MLP neurons of a small language model. Each row is named by its layer, matrix (up: input weights) and neuron, and shows model dimensions 16-143. Each number is 128 + 32 x the weight over its row's rms, rounded and kept within 0 to 255. Numbers have three digits each.
After each neuron's rows, "fires on" lists the tokens most often at its 100 highest values on Wikipedia text that the model never trained on.

L18.up717:123125131162109136096118055113140111094110142171104117114173108153150164126181122123102089146081161176085142092119096168088085117082084076084163116150147127206126132098137131115164126048047110104157092120173136106180108086138148110161078109188118122149135138123147130146079124111130181166187155118133137109104122120184062141088117137198121100119114133119089172198106169090131230110184
fires on: "1", "| ", "5"

L4.up13:151139114109161092121134147192166155159126167150096089108124115096151099079175147074084119149201136162086139164148131211143123106100139116124120145211058083136141143119154136175115070181156138125143155106125092156144154118109153111130086106144119120148078119134164133155079096144131115142144126134102140170086043174113079158100079188073179156123102056120134089128145117141094145146104
fires on: "9", "8", "5", "4", "6"

L4.up753:122167141224090101106141177109118146100126128130132084109194085168186102080162116123124114094124088119081155097142117124102152102096151184121111148167168160151113136049147143163155093178152101162162154107102091145080138100130142068139105137169139111100091129133113117196144113114067171086116116162081155088135145143154107061051084178114134165140121092097132147085138096144192115110087
fires on: "le", "rom", "/", " See", "rough"

L19.up132:135169113124139078149140136149142170133113118167148075118130118094124126153078119055127136180096207145097109132163140161177114113044182120117143131198110145106103112137129145091125143151089114130197084096118128110086175109153153107163160107174179093161169101122111124115155115157166123161152135144121065136095124145178119132069187129090145133133123147161123081136126121114113094161102
fires on: "| ", "\n"

L4.up716:143143107133156064119141138126171117125122142141147129120115066073170122107144173110115096102152141151167124123131116104105139109143128129145095150122167144157163110119101126180105097127182145222163115128122140129130147130069082140168119095132171110107123164149125117123114128135173131118138180111100115180107159149172148133130067110146152183106124064104153083129161093189121123156032
fires on: ",", "p", "k", "at"

L18.up954:188127104119089122084119142091119167102140104094137072173155068119119140146127165134128125145110119182104114129084158089107144146118165155097147084149170079148103113206150166097169140119128133102122136098085049145099117060103159142123115112119156091071107156117154172137109156090147131074154174063212176074132144144119125097188130211130140105106109143105098098120145146082163193117100
fires on: " | ", " \"", " January ", " November ", " October ", " April "

L19.up241:137132117145115093108161147140119181111139158122100076107163114116136110126111105117120098106163078155174108112121158081129147170089184118136127124142143113125102091146197144131131135170137115147138150138110126217098173091175160105079134109109238101103051109120067112088116169171121158134123124122110130116151154143108125145114101190116085145099140082116101148159086144065121177131104
fires on: " | ", " January ", " ", " February "

L4.up610:116117084125120076088137123095116079125066122132171118204130100111167102110071143183136133132158086159171060113160168112096171124139147113141125102181141114173060102118071176170143135106152145214101161133121100117130080171122074158107074138123158142168187130158142138165118176100136070174098135092145142145143149147162114101160117142123096186148131128144154170105162146110113162170109
fires on: "os", " Con", " med", "on", " min", "ok"

L18.up160:144170114090120083068134127107199164088125099188116191152157125131160140147137121080126079165138132161115119085069112124103140111124088112137087140166170151139166160129089096160197193098124117132142162120136093103069197186096151144147146153131130073136077155160129130101111108070150126134164105125148183053081132133155094155134124103107125158106062139073161105141138145140129173166122
fires on: " D", "D", "F", "ar", " | D", " ("

L18.up1479:152139156097113117106138157129127161150151169137093168089122158130129131070137117153141140119107174191070146115202075155056140108169108136160152075144143180191099096170132119114112101116152103101143113104084189171083229159130137159090140055111174055122126129090135137087095139145160132165131135089144059091128174118112117144106093124167184174122126112123116123114112169130181157118148
fires on: "2", "3", "7", "4", "5", ";"

L4.up86:127129155114147077118208154101167149108122112129184170134176105130154107119153147175104116155139175198143130119153116115057123107107113118056084037129124063168101071124066162119130068135176131149159122112154172179147150150106123128147107119124163162090089127138120161155158151091157127169117100090110135149144195156104150136123127141179121153121118131197118082076203155124164116149088
fires on: "oc", "ic", "==C", "ac", "c", "I"

L4.up965:080144070160140078080196151099169099091108105173147113127151144133175080072190150174090100154172205188160148099192091112110112113125157136078063092113144063131090114112110178111157141132111128140137088167128134138108150165080119136117096101108079112118108138170205168162158127121150164112138118142167176138094089183122152079152116147137177163128100085174137123118167133105099107134101
fires on: "i", "I", "ic", "ar", "u"

L18.up763:124104170203146149162106145098160119160179168172117127182137140106156121145158134114123139174212110151138132102121173180147210106128110127097121070120159055135126132160093157138177042097126112169148117143125078161182087173069145139082147155179207153177145142081150167149094155121098105117123096121111110118163103153189070141083056138142147154112119113086126087059153209113101133096128
fires on: ",", " | .", " mon", "."

L4.up243:140160130146148077166128092109179191097129119103125107130096148099185173103117161099056089134139133112136124150133088089153147144120123113112107167118105136168159077100123112140170101129136196134141126063101096165115091138140157058183113157151111148130137108151160145110111171134160153082173220180153142097110155175100111150134091123130131163159121116196174125092161125170105156088098
fires on: "p", " | P", " P", " of P", "b"

L4.up172:123155036222137072100171146119109153082097098155139136097121146087165119080103126149113148131170152159152106132157135158109138098098102138090095115093122058134088101103111116140102154189149094114130163135128147136166169145126128132093133093146145110134091105066136176174148107165129078130153191118112137090116106168203149109192168129140113136111092127143129136060137141137132178179130
fires on: "s", "S", "==S", " \"S", " to s", " (s"

L4.up277:115132124160140090113155112121135102132056174102169166173137149104116112068086143141135100176172109133118040089164160167104117120094162091134097132189134110127125125046072181165146105161100128170142129120126104167187126136131082164100165108068133152153159091128112162102089135109149151169187121134176104148124120052163132171150169114157152159191184112183115122101080131132132151147171
fires on: "z", "itz", "en", "ons", "ts", "ens"

L18.up205:137189125116142126107113135140136121075177168115112108202124125115139109126157151135100138100099128129154136134103110158125118118149180152115150059140116143229108158105167139206120094098141131156122084126152137158119156136112149144113104062125145108051141181159177111084136180142091132100117126142153173163118151129127053162139138134193101134134096086152100133141130158178123130164076
fires on: " |", "-", ","

L4.up900:096120136116170127112182154140163145125130150157128156148121125128191135117106136111131085176173177137115158109151123164121176121103088123089107094125115102142046129098113149168210133118105143172113133097139131148126137212131116084116059100227109118127139109171186152141110145100124095091185140157083078097104089147145071129086116147140140168127071131103183158103165154121091119132085
fires on: "ir", "ang", "6", "os", "ur", "r"

L18.up1491:172140125139132100090132111083135146125121188095211173096133110145136151070181122128136165105108133148148126084143115180079124149086126150080096108145139077106092096126173056171146128122114163247142127102166125164157171135105133095140116079075155108121124146109123133128120177143132101105146112119093121078089152152113094157149112206146101150101106078135055075133178084123127152144083
fires on: " and", ",", ", but", " since", ":", ", and"

L16.up1095:145174077101117109127090140122140152116136121127142109118131166074159103081088069138131135131183144184209110101102116109126134144092136118085156129094154122132141099107152115192144139222175123188119156120118116133072080155129134130171148134137166092074148107122086124139151169094144105140113123140098127136148100142103121176141065110112176149157108080140140131089149153073126108156088
fires on: " at", " Trans", " trans", "):", " At", " c"

L4.up1048:102147109147122112102126171107121089147170134181165144165122104094124165093071146158130127145172086154163171142132165139094200182073122179103100068168203143071075078120115094114135126145145159166115121123119111134099115141124130097153073124174162088082128121172156133124123130110157104137118098126166076078135133092129085181108082143073115133206132133147140135097174114104123133125084
fires on: "os", " pos", "al", "inn", "ir", "at"

L19.up258:139144120117116129141168138122162113106128157153124161141129050093106083130156162160147166094089142114177177195131130159162148100080136120107112060204147118217112133098118084168098161161120158186137118114105123178131133133090146170166116136136142089082094157161161133131154135097123165103118124115132149104093131221113139167110120165157174121122105137147081129172125104095161158142083
fires on: ":", " |", ",", " of", "|"

L19.up834:121105103162122100097121088107163074148143073133142134147147142095122096118118133075119140147101152112165105131134121115143200178137180132126067072141184146160122114122064122136143074112109095162160128141145081083148182109161192151102121084125078139141158153105154154071079139105104158140161108136106107153118122132133096101139093107140134126138113086146162095099159096152040111136099
fires on: " ", "| ", " the ", "- "

L16.up73:118122095123112115092127125156161062079166169114154163155116109152092108154164123184149141066127159188105116178094156134100139105134205145140090080175102118209113150104147061178102115161110140205118113118112114156146154141127158151137103106135154101068098165151164136112173162125153121151106192129158139130130159212112129154152122133171092134134134128087094117169149137150125142130089
fires on: ","

L18.up265:131126086107131143138114136133217139147163156130053124136148088129166113127205122179090091124121134148131116148114095098179114147136162085092132120192142152090131098097141099204123158100165089105171154139133120154083163105141047174121105109101153107139143123204107169136082156143119105118141133146096141032092168144167132147100138101149105108152101083135114126121131163140132161124146
fires on: "ed", " | ", " a", ","

L16.up173:111110052122115106084078131145160144119105125133130087143146123107121108108113160108117079113165170206198159087109125172134138148137158169120058146137137109184118113127126150140214110138204134204071137122133083135110159163170093106149085133130153135092129073121214207097147192061129099101107076186123105099126102100148147095099118127128174134152126088106100069147131100115166139087150
fires on: " and", "ly", "ar", "ers", "l"

L4.up1392:108180115131129070058119114103113128094088097120077155178123113095141115117162174164158155087179159187058174146188168169113203141117087071129108074150126100130100178125112139139126176111051106096182114113205145119122178149125073168074144137094125123042066174117185106157105139141080188096109109129087115070149139127146134092158171138120152133139082135189124168158087143131146160132134
fires on: "ing", " Chinese", " found", "ings", "ank", " served"

L4.up931:161248105128127062156140093125185137118089148161080085202163102125140106133148136139174139162113139108148134147168115145074112122125190157109114114156087135184133138145124132148177091107174156143144144106119084168139149068088133098107161113108140115127196106074183146133168121122152156121098227105143166141141080124121107148090143148117159148130166096113053084108097114133009158159106
fires on: "e", "ity", "h", "y", "ym"

L4.up1288:177158127110154133087118110144142157122091120115114205120145145104149104063132121126123146182140158087114176094048146149116135095103155102122139074183141197170103095124110131156191127133103101135166134063121064157089111112115137097124136114098176114166139152132198151143085159195173130166091162115119125145170112089145133183094124115064119194163124119084108108119157118119107173142086
fires on: "re", "un", "ur", " bre", " a", " for"

L4.up442:139126119189127128114159126136102101136157082131176173131140094130126079128133116130119110115083049140157121084116129159119118147137142148037135113152134165104133146112170106132166117134172092090120103155169132142105155205092138137130111111164080153122165155161119132165150082082104068156130099104124131142084119107164080116136068192134138160072120072119147081144131110128124105172166
fires on: "t", "ent", "ort", "art", "m"

L16.up1346:105114125201156126089172164140147128078108174093081078121172142077107108130122182120153077215160139142131090072160099182149240134140135095104113087138125146166135118172118160117209046138123127177180123114125121142118112104105135085154115143147143112112108115107117150114139152114115103145075150136179142168174044143120066150066067117228135137144147158100120092094154156123106106142148
fires on: ".", "im"

L4.up1037:140116129109125119115132163097111083136152143152108120116151135133201168095118178125154168146122098100147114066125151138194120110068123152121124155137155151175096102141191090134167069166160099143152133104110147139116135115155040098145129115188181118045115108132165132153144103091170173171119173138145087093162135138138090171121090104112126127183113102164085065123169127052138162148041
fires on: "at", "',", "ts", "al", " zone", "ant"

L4.up849:130124099144151071091138167149138113113129181173181169154190114142149094159077167118094111121106140189122099139153093112113208125140096120103093071095114100165105122152152159164120128174178098115120086138129063153108130129114130107142063140124081136118087131159164111154173153100078120137061076144084104147116099146169100154173135164147132132156111114081152094144136136126152136181162
fires on: " im", "rit", " dis", " ad", " Christ", " early"

L19.up793:100148110201164117103214111117127082121103170145135115120150131109143186104128144117119078136123111131140155111138131084121144081127149134111172103128092075153134060148155117118139064156124136144118097163156154111111127169145083123103078107117165140147140129159155175096091153162155188076112161139024161143186124172161096131108085191143120146135099109202080092103099132157147157083080
fires on: " U.", " sp", "S.", ".", "P", "A"

L4.up977:115095165111213074073100113175125112153095149150080142128118139136124131103113132115116112171141200199119080097141155155150150131126136138128065191104113106156132077171089130158117071152123126185150135067102124159118103100120128135144160117131118110136087135146138144129160147160157163136157204129095162156069094125129134116129107199129137118170128086137160109132129121158118161121128
fires on: "ic", "op", "ent", "as", "ig"

L4.up879:157135096088158115100087170159147081186113145099078131101136099155125148092157107158154113154113151145097143117124132151154119106128167089145100107142118205164187142136138119137099127136088096173094139081086122150154169175158086129116102112162074074098124143084171120077069111116142140116077103187075116121137078124226123139101097154065133141170186131174086099153105157118126166107081
fires on: "ity", "os", "m", "ater", "ation", "land"

L18.up1209:107141102159125138097140107119181119142177120197140156070144095108159130162162102142151036165102132203073173110139159106171145122088115118114120101158170135133094160143079149093114054203118170139135159097104122083148107128161136150163092089083119113118161107092106140164115170069103166147100149115115122112127136183131097141135083142210173157140078161090047081165116096090117167083133
fires on: "| ", " October ", "ual", " February "

L4.up798:105135125165156095091122157115129151089093125152120144190155172100156084123115188116072144107115164107151136142147172132183129110124134140069115135204114105153134085186156095186147100191153129139140178143141137122150106074135137130115193079138102145129069100171120151126178161138098160148139195084091135104099065088133134112129126175113162144099139064098134151135145098121119149122118
fires on: "ical", "al", "ent", "ic"

L4.up575:182195111146120091137167145106146155085073151110154091159099173112202123034130186155137141115129109134120154110096114141123195099137119119139132139155145198201083151107199169185136093112116132134129132100157111157132103159156127094141097087165163183105183084130140148140192134089135101137126132121111126164180086088158105125095116131074164183133120056141117119130158133156134144062125
fires on: "n", "ne", " fl", "inn", "le"

L16.up1302:129163144162120071143188144125169137139194056094105155173126145125175160097128148127099118128118138132164151131167077087209153124125138136104155112112117147139156095152115133176141181122173082173115158148114112150129166106109092140130089163109148090116106110195132128095096134103157167112095149157067140082161115146102135128086118175091072186094081143106134104114115144116067151103055
fires on: " g", " sp", " p", " K", "P", " G"

L4.up970:082159105133152063101117148096133133106132102151120172146103061125121111142120155150128167091166111149154126174137168194096138096120112159118085120185187126117149165076098129230067117111121075142153140163203095153139147152133150087127146112138149158126137130157153157125133084079098122135163136097055121114146145106183076135082120128128139171108147076112104081152183148221081133170130
fires on: "m", "s", "n", "ness", "t", "ts"

L4.up41:130146170182075117130174116117164203115110131093116155200144146104157122090148082124063068162105124158129038154110120107136144148147082122029099097128167138209102141124156141102163101151130116124090121112125103168208165134117141119111053156158108131169113161097160158164105153179143087159126107107076144140158125158130116171080108154155125160156160123101125147110179119148137175142149
fires on: "t", "r", "k", "\n\n", "ch", "sc"

L19.up282:132159126174186153134087145180128097078136129177150164114166094173165177096184158094080070220080198169120071083187122166097117135112123186104191173128123078107155165104137204128133157132134105106128106070100128127071169133114116131107136156138107142108140093119148143111134125102123115064160143170125156147088088122168114124135105132143112139122145114065149088150094142141064143137110
fires on: "B", "1", "==B", "osp", "an", "her"

L4.up1017:145191106177117125100136129095190114104171145182148165086129098108184071103080103148150132153123136103157143067105094111100146091113170119168099123126122152099124152107170139133159091157150138177166104061173156185133155145075092089128120107130146100145115082134129180158131171105201124135108078108094132067125132129122132144047112097160171177116085126112108091126167110114141157195047
fires on: "F", "f", " (F", "(s", " –", " (f"

L4.up1153:166157033133129131079111128065149148121079117098092107133149179116138110113137111198110135142124178123096191185066100180106139092153133115135158119147076116209098109158108104207163137121130125182183229071128125129113179137076132100111111110115152159139156117087137108118109097124145166164132144095130135149154095156115041139091110142134199146099179134148091149154093133110093187157098
fires on: "y", "id", "ure", "ity", "her"

L16.up1473:127148168116138100106164096104077207093165051172119142151122120146106120121143153133150110174176103126146128051126160182061136074129133117135123111151097111152144093121124099163113113097172168137156147100156130117099122167141160107075141107161144126094177096118154079153136116076151093092121162182080155108060121108143153189053152118150146156089162115134113123119155116160048126212079
fires on: " an", " par", "m", "An", " of an", "s"

L4.up549:134152110133169133085179137141130100117095170124187179132113133115144128114137182105148125157163154216061146091127169133120202157100132078134079110191109144165060150092097146133212091148107104161153185147183118192141147195134125154095121118141121108116101166105136182119064107121136139107150096117163141118127120165156091097118076150115138189141084121120155114117120144141155143119169
fires on: "on", "en", "ons", "ens", "v", "ass"

L16.up1166:144119124091186093130102192141137129107154106113127141133132192126141113098150167110110053145136158119053169097185093190108137102147109118109082126141104102181156094118103132167104130162100113099112153150125149186091153115069128118173128120160149151168156116109167094092057144150092127133190138158116138077154117140151108190098068112134201199087144130149168130125133120153166154154114
fires on: "1", "7", "2", "6", "5", "3"

L4.up1259:152162127168143102095127139148198151128033150123143197129146109072170103072111186090170145194121115139164107080119149161153202110121129129087102105156148198126104118117098131134152096129137108146114094121134065180145125135145160146135135112115093124151120117071148150134111139137134110115147175185149130145152120121189083168090102131096118178190108066099090145112138145160130126071123
fires on: "le", "en", "ne", "ts", "n", "e"

L16.up1424:153121140163165157138146150142157187103115189109105146132159153025111078106104140079156082164095169151183167115127131151104162141137164140140122139141170112169114176084099171130128075156080053133103063117161149170132120120138092137101086099145077132185156079118127191124127130209169161111155144154123095120137082122196110147073044159108080168060090108096119139150084105079137128109090
fires on: "he", "le", "che", "ne", "ast"

L4.up110:152144119145180104103128087180172119151124113122195169151138100086158123112118157133042108176089127100084064120151122158140152103133124123085105109115187118159119070158121120158164139149095105151119155088108130130069121202160124115172101117086073104158104087120215121111153084112155129152094184172099107115101148091141056172120114228103099153179132079103120164170140141134205141135057
fires on: "et", "op", "ent", "are", "ope", "end"

L4.up728:099120119146074096132162149147136136092079118125163148141197114130141113141041145134155096114123131092114129112138151133189131138151159112109121136165157184165126160109155146121146128153088079185078155077124118136168142184173100128120101104097072087156209181139174074135161158065130119099148133202098091151186141093184104122145128190118126163153169131120028107158113156129170103120076
fires on: "er", "land", "ild", "m", "ring", "ed"

L4.up103:122175123198134048088131112168158105081146108122082122132096134059166134139140103136134118068154149174145057122123113133092119165085135162072097099145081147154164133116122145194084148108150170147157080152116091166150167114140133125166136117106154108099111160150098167115105071120111119154071101118133154157168129125204135115159109095099110155100120082132145097139089132190120174159156
fires on: ",", " s", ", s", " and s", "s"

L18.up252:140197143176181095168147097143155139061102109163142098103155111164182121119123119113120084093132126186139113117199115192096153171145104127073129122119083086144167180049094198162133138116103130148177142105125108182092230137118100109049132111120153129089178063146130149172125134125095163089149085133136112121141160121176112139124085120124113173085103104148141087156114136187106161148107
fires on: "1", " b", "==B", " | ", " and s", " s"

L4.up29:127146122151167050119183155129171124145174106146149155149162141141217075147160157117155137099160098142166150126114154109058163164107138123152088102162148147153064131085117139153132086097078095168140162096113084131172139141165099141110119126127159097102113110156101134169095119052119120120196198122103191156102168155227086060118110115127131164099127095152118154156172137087082099158133
fires on: " med", "os", "e", " init", "ed", "es"

L18.up598:139104100204148123117124164112169137127120151193159156149147093138087126169183134145150108163114106102074088127141090181121152099165141143101125108139174096176149127141140125174142129142126087132166135149074117126135155189136142145108104072123141110154074046107132106067119088119071119067108173136077140059151128181192127106093129105164139128059095137133088154139115118163191167117096
fires on: " ex", " En", " t", " Ex", " set", "ientific"

L4.up365:133103091227099132114138109109139132100150111136171155178144116118190136109083191124084112156116151185156072125140138092129152084141176152109109148119087153113101114150137077146085066145206139113144096138108127126154180143112162121180122128155086166117134108120085163161145109047129106128163116096089189114163139155143115147120127146122152123101144111110149112118188114160133128146112
fires on: "ort", "m", "p", "ject", " comm", "omm"

L4.up495:123148108117080149097121179094193123050161111071143124099140105127201087080156114110174162061098134124144185174169130085131083100122154102088097121203104143141136114118151108122103155172149085160154144072164094156168168112139120121086107071129189153049097118129152147149132157122137150157139161138044131095106137145127169109074148152149128129085112134112143127130131077160122116151040
fires on: ",", " round", "==P", "an", "=="

L19.up514:159173101108122111075110084102156118104126123157123153141160125136141209082144126113134122107087160137078151151125158141175147085160125087153060102104091116136110175181153113185141120081122155174089204154134158111158106168112065140138108153164097157146066109146084103098115127125178120060213149097109142088130094121153140134121100105103139183172038163095125125135111169156150179168133
fires on: "aph", "act", "ect", "ast", " cult", "vent"

L18.up745:121136119107201083067162081116162138139082125141103190108107118152146119138197163182106141134118152115197053080179082094132148180113143073092055143144132118139136154176130156193136126090107129180179086143177108138153188090148132136102121132104158077139169148146129180139096142094170187178177182162097134156080144106141139121118137145128158125144109096068092119154182065089115099115118
fires on: " ", "- ", "1", " in ", "ur", " ("

L4.up584:113184150128125105128223129087092151062060124094106116186125149126144081081134111117084159081093124123144113129132096132158195212055149166107141097141203131206121130185103128132142124133143086138157110122134164146128182124096079081109118130148142145129092202070219133176127142108150182121095153131117054113148109113142113123122096194124107149101094090198117147097147105121133188169116
fires on: " th", "ing", "ings", "ah", "ish", "gh"

L4.up522:166165119118104120081154154147194140160109171121110159210166125118130139121163115163125105143096165152160043109150106136081195132104113105109139097132062122203120124141135125125110056135138113125143065092094101166178137123180127127104100118147107062117079133174111165089137187146123168170119122175154139172101130176158092178121111165128142143158160160103093104168107150124112133136099
fires on: ",", "l", "iz", " |", "g"

L4.up465:065126094165136060115130096134102129144092156151141173157177164146136130123082171126107097152115147171232162145128135142109155060114122134024093100149178152126114148155082151145103095159119093156101160166126103111117156126200077176117142123189065114129142148171175149136156199097071056130113156149075179126108067096119123175154079139150132126165133080129142121149130093155118126180105
fires on: "ic", "ical", "k", "y", " music"

L16.up692:102110141131168141161158187136149122114131147115158139145140158094116153082097106135142101133124123160144152117167075073072063199102162109118131111127120066100148129065146121181134130130159141117138125102128169151196143166091122180156116129129171117126169080130080177196138132122147165148194108132101091078096146131154102198143193147164157138155116115124121049110171089146133166125141
fires on: "b", ", the", "enn", " disc", " was the", " (C"

L16.up769:161187158135089091111120154062086180113119108146049125105160140134127086091060154094136057099192133132118127122145164118127195152154112171085138150146131161108144164076158168200123076151126114112142154093189109126085165114151076159115094150123122147141144110138145189162139168089098103116137100185108102146078185175161166117155101134156104157064092109155170158047146115125122168135114
fires on: " R", " l", " r", " lo", " "

L4.up208:112133135104152121120122107104105118122048081172146146224130119126138134140095136153139114215107191119100115111127111162128146107095148082127087072129071066188122153142098167089197146135127154117134119118142155157124106097119120085097116071093181127145131087077194116135128138174139137163081163124113153183163104161115127141120159117119132143138049147130100097139119086096172175098130
fires on: "un", " un", "ole", "ur", "ut", "u"

L16.up511:120130138151152099116142171122133127117063107211185209153130099137099115118122184130145066099185124135087061120111134159071156163104116129113117132128136077157125120115128146132193099094145114105135153098105141101112171180098097161120180103134186112122123182117141132129105109062063137094105030114153149109139105144161082136159178157090096119142106106134125083199133157141092173059150
fires on: " (", "ar", "orn", " living", "em", " in the"

L18.up733:091145145145115132109133116136188188144120065168139070137125149105156156134116173087165094168096150171083120084192095111151180099116095092134152133162121139132123165118121103159145097180137102121167080056111087135118155120096184119121125074161143106154119108146160121148119121099161098163147168161084080107164127149168114114106106145099179125121121129099120101114161130089109162127117
fires on: "| ", "\n", "12"

L16.up1145:127216095125160161066125158103202183131156142109114107116142136175150105092080150125110057160142187146137140143099146092183157121135096145084089145152076149102136140181161141145145141150189083214120129126100130164105169144162141103111081143143086126180180158147150147126112153103117115134175122152188120102067152116123135167131089104131120206127072138159125149105147092086136167117130
fires on: " R", " | R", " r", ", R", "; R"

L4.up775:119158090149111094129148120156143116169110167174105195163152163127116188094163095143145126159196132118115120150158133147105165078092182104078095150157164116128174108136129131130132116140090132136141159099116065144125099082147071096091159090057116097147164009144159129134171201136077116091083215162127152098150141082125090134159162147101131156160147075161049116139125105165066184177119
fires on: "ic", "S", "ical", "ics", "er", "ial"

L18.up331:130110079167144116060171150120177118106170146138135087176122164071107145123099169160157097094135180151085120107122123193137127134076089094156066111172143110158114117193211109096183080184090118133099132117157129081105161111170133159132160111140158117177070110098149113151108172081116161092130114083107163110140120121156106129105100140105157127093117097131118164121161092048161087113153
fires on: ".", ":", " direct", " Act", " ", "ribut"

L4.up1387:137134133136131089067141142133152134085151188157079134096111113125086122084181155125169068157174137115116119042098083153150174186148140155120141083129101067154135103151125113219147072120136126150148172106150130167116107105145139091197138115169092087108134086113074212153161110142189161148143191137182113133133132127149108134123176156126139170082066101056150116090120160107099108112120
fires on: "rom", "or", "om", "|  |", "em"

L4.up468:163179075169093075139058155128164145153111127171152097111145128100131103077107146140132149184113126134120197152113108149109167075140132146071141074134116141204159106128146115168165104127153130145147159139083114116207121141102132120159105128191062125156167116094150156168103144176114144075099128119127184128076083200136079148084143125089122164138112051091133083096101116139119170145134
fires on: "ch", "hem", "ym", "ity", "it", "m"

L19.up376:104200107191228103155182116161171095156077116152138100106141054123133132089123151139134088119128133175159129153104137129106097088120112131148113158114160130131141176071095135094190152121193113167157134142135125120103164126137086131110131106108147106131120121116135189096121149099204134115114175144090129109214080145175105109137113135151183144141145118088078100105131110130116134102075
fires on: "A", " B", "y", " S", " sp"

L18.up1438:109143100176134064157109058147104147133097103141098142109148125125179186135084076112143112152144166169122141134175105116116150138121161158089073141112069079138128145093093195160156150120183087136187098114113138151193077121109056127103121062075151109066150159156159101091113148154092154121116093181134111133090151169141077099117098199128101139078104117150054107133135129192145166123121
fires on: " s", " and s", "1", " cl"

L18.up92:154170126157128156036145085021115117170095137133128147115168071124109120110148156110155046163169166127118067159099099150131154151149138133095093121109081138182138163099138147197177091111158073096122089095084104198096130124117115080080088128151140126156177175175146168122160160146144114105121177110156096147134094123121070111094060109140150164117128170107160085150110161062113134157122
fires on: " R", " r", ", R", " Tr"

L16.up56:135125107139090142065098108139117159143160129157123136135110126104184093082128171155110111124135179124169148171143111087179061184097087121079103091152113151168110098157185195110133128195157070163080156156141128207122126110081105079106104120153128128104145126151197178107160154142128132158107126160096093123115142140100138111139121119097136133065133187186150180203166091120150146137137
fires on: " R", " | ", " T", " | R", " Z", " in"

L4.up853:107122127106182101089133167172174127141130109160149093103128156118158086061150168056119095176169116166090121144169199218122128105105132046101113133145117113142132132175146140140095083210096133128165148091124123119112087179131146160148142123123100119156100097111172152146109133141101160106179119120096086135110049135100102099107087205119142206134119072125170095142144087102117140105152
fires on: "5", "8", "6", "7", "3", "85"

L4.up402:162142152205134149075119081173142066131109157155086151085165105129150072036120165068151081174150158100122145130153106172136177122105109128103143099112135093180128119088182171156164101157102115167137195108074086132123075122120176128127115138140092094133087126060160171165155103120146171129109184114159152138142127196170112092118145162081156143160092091110085133098161151103184144088125
fires on: "em", "ym", "rom", "im", "|---|---|---|", "ey"

L16.up1505:121120126152138089093173123109148113056185091122161133117116169130152104115129078111101124127155139185141105099120093159138090179107119127194132099159071115122081104078125143173155162185153118113134117114180131176091131158092134149141112169139173143090115112120114168221123112085136095151168134166141089108099101148156125172093121097142188196105113162107106194094082154095138150170154
fires on: "-", " l", "ec", " res", "."